{
  "norm": "layernorm",
  "norm_place": "pre",
  "beta1": 0.9,
  "warmup_steps": 0
}
MLP neurons of a small language model. Each row is named by its layer, matrix (up: input weights) and neuron, and shows model dimensions 80-335. Each number is 500 + 50 x the weight over its row's rms, rounded and kept within 0 to 999. Numbers have three digits each.
After each neuron's rows, "fires on" lists the tokens most often at its 100 highest values on Wikipedia text that the model never trained on.

L2.up1985:537504463438507377529413459528460495491485496557584397496523499610550441456506581555555603409531549482552503455525460446484554451497451502413625542510484444458578437554513432538507531531539557492468505447429512453482455604445456563490482593473421434550544457521474568565509467518441521538469519495556492512536448527388464491458421447498451537498436487380545576515461502445476499470460456572534560505440598437546489534471560489475574496418542490500423484500476445492480519508446533547545498507486548527540501452492458487536481427484548643492464456524510494567506529450517366445488455494543460543521331505457395565531483465587434480558463456518518461539566602485549465559474480548592473477485526497471475525498541532472540507494545470541396598310543379468490501517464529
fires on: " to", " into", " of", " from", " with", " by"

L2.up2666:445584426459511519417483467503452449536495576597491469523463532586453497533456584517593462538476508437406574527450527460565484554575452578548498515407482494413499578464452456555503529555466538408424564423510534504444499511568508541442480559570534525420492512490488492484493486480485506519502605463515437482470500561531425536442555565519549487415419613568559444527521507528410578508505481489630420505437491601582476450534532516451467413562408448560454541522592534354475516542456539563464378466444507525545452461532426565480489590514505571544448532592441487550556473479512472521534447479491479571510422475500586535504498524533433426477463539515573549495513527492535427603424383485524401580482552543510444433474488485474530539479524586499464498437552534477489622482494474
fires on: "-", " the", " to", " in", " as", "or"

L2.up583:450472574487460542594540550491526568554608403489587541470531482545518488515480532459445576519444476417476477494474517531506535477464453506475581552433523436581421471410454529475396475439611430556476495536477470597440565510443524479558525545551481371589569411539459532487471458527527471425487456509477460503454435470474491448563501553592470498420612426525514536474469547474482519490625548564454463565438473521458557506519561502572506556492503583500514451558528454510513529478426486480432408505514427499433516425595495483544496519488498512464514423492481560444454513428478453549569481606406541350589503566421592434484526520567586523517538479482544454512496546437500486490545476437492552531480473557507527467528487484474430521423492608447492528500454508521454568466490490
fires on: " to", " the", "-", "'", " same"

L2.up1514:508512507526559560537589476417426538475471501519586602569465500528449483457507603437503516389535486492522499585484565442494542526485575522509512506515576496622498556538621462468470387498489417550497423494535474413557522464509588538485554480481505492504498567600485506426477491543555447509417506473465477492429535504500464493465494500482429494497597486533562503484447460491465483454506516563482499506523487506536588460490501539480523443447546462543427452517567582560517559533490439590454541461532501547379494479351493489502497477483446586469431542441532499506590542465483469573572502490476485420495465568474523448599590563533496526579556555505408485503503578579565527451470412490504441462522411555488455523441457587469542517531450465450519423532537510537394498507497498
fires on: " not", " never", " no", " county", " high"

L2.up1428:480448593561449515549476537540480512636451568541586437579511451583526425559415456426483503449492484481460485506502427462550570533476540503535571528512597537594450422525481528503516565552508466518455449440492551526513443479466485560544413416497447429519482550535482520539474438378456493505495582527536503553489544424508389475556510540566545479512496578483541497479492557495603498563579460585498440527533614479489571429414521374522520488526550449611513545463507473480463508537495470463368521472469416599481522448492502461469628525457538543370561500449511510470484475490380578525501514522475463395504503506493464476430516437474538585533515583504429521512475493464459552518506514454459505416367512503459438511468524536485484518565515497496525462472531465563568574503562479
fires on: " the", "\n ", " to", "ations"

L2.up1244:427510424558495445505535527458586544478509654471570514493465562572532514482457496443507498495429524458501473425516611442580459541554426507539491501391608534555438505536494542627444529420497569475463533508501420454443444493577540492459502549539455560513461480539545470505584477443514550491466486489470426474512483534545509493438538491483468406504539509541549516497537579490463444448432513509545548553495521460543489507544556494493490443471410425503524500557609487479473482512460522486457550477507452564529487410485484467439480540428453477462529467603468406437438618565510438482506415450533461556585528551545553504452541467522491430555531499466572527446309427503452528515462373488535458494459532511460518456521437541497676495570622420555507566444554506459436610553523492
fires on: "==", " =="

L2.up37:509449570481484536434418499552495548539523558516576420507489452485522563450549523503507494477548553555496470468547421444407404512441564445435532515536482508464531506482490406512455589536545474392524440456503579515430469553453490592548649549455479575543461532511563570593536518462477469595559405499496593577583454558540596409533544498467451512575533516494482375568597596426570424510520484471526538472438557424533535475542555585506500464469502492521514493421584407501468464436499465451531464586536555520434580455469424504531487465399503552402553501468503509576412508547546400603497397550579507401464488518499470441507528431546513473480405506525452457569503487507541550616494425443450462564482489537458554441483535578589486564545542494466549485475493535535534500523490506
fires on: " of", " de", " to", "v"

L2.up2003:397515475497489497491536509481585560483485669443547541520430568523488536514442493430486474517357542460475522459495531492591469557584471500509498504448597488525488493526547525559462503420529562442465526549504438436422493525566544556492462554561425527477514515598522511489542492466532590478439422450478471470485508544551510489461528487495470417474575444483480506446583567484508431470458516501534516610479496492557488522544508489562448426503403435468461479562606510502468412529415584521484554492513498565510465414495513472441492487410439475434501480626456464419491598566513462480489413515503487574558509612531519496446494483540462442473526482513522509482280351519463515508508434540522520508460502504423539519483530494509635550524623454497461548409550492417405606516532514
fires on: "==", " =="

L2.up221:429553385507461473497522514476564497459454672456579527543451588551475491499510516475526492501406509463524489424500554435638465581536418513555501490477568472567442512556514587616452505491497585466461495528535426459424478505562508539462509547555417515504491534530548523485574502456549503530502497517531482432473505484533485465417499498464457437466507472488540489467564596479472410476416482495549570546500539491516503542577552501493512437492415459500508491544650534474437455498449535461463524489540480547504479450517496469448535533409434510481557434598454439476451573541502431432508419479527463548555500556534525496483484449545483421498528502487533507490297422504434482463517425519523453483481532540489547464453506500506691511534626487532527540375570489423462585562556512
fires on: "==", " =="

L2.up597:495526518433524467523441529466406456431518540581583473551554423458485422487479533497419496429430450466561443401554477415554571560498477452455505587525456508521501504449604600484506596573514489445390546458482499516497495460569484446539473478519497434489569534424467496462484420405518514467516478558435568517517578597468494465430511475597461456472565493478494505540508494536402498551584507455519479471463512487459493516543557457563577485561494450578495477576512546473522446548422542422430348484439524545629491540488531554551471479538462576481476411526546439542539512529524549511555537583479474544453509509470489483414641534586561559494553576578507486558530517481501519514476454475528545513545545441515495533564437568415474524525471562465520473477502467549441536538442455
fires on: " to", " the", " where", " its", "ph"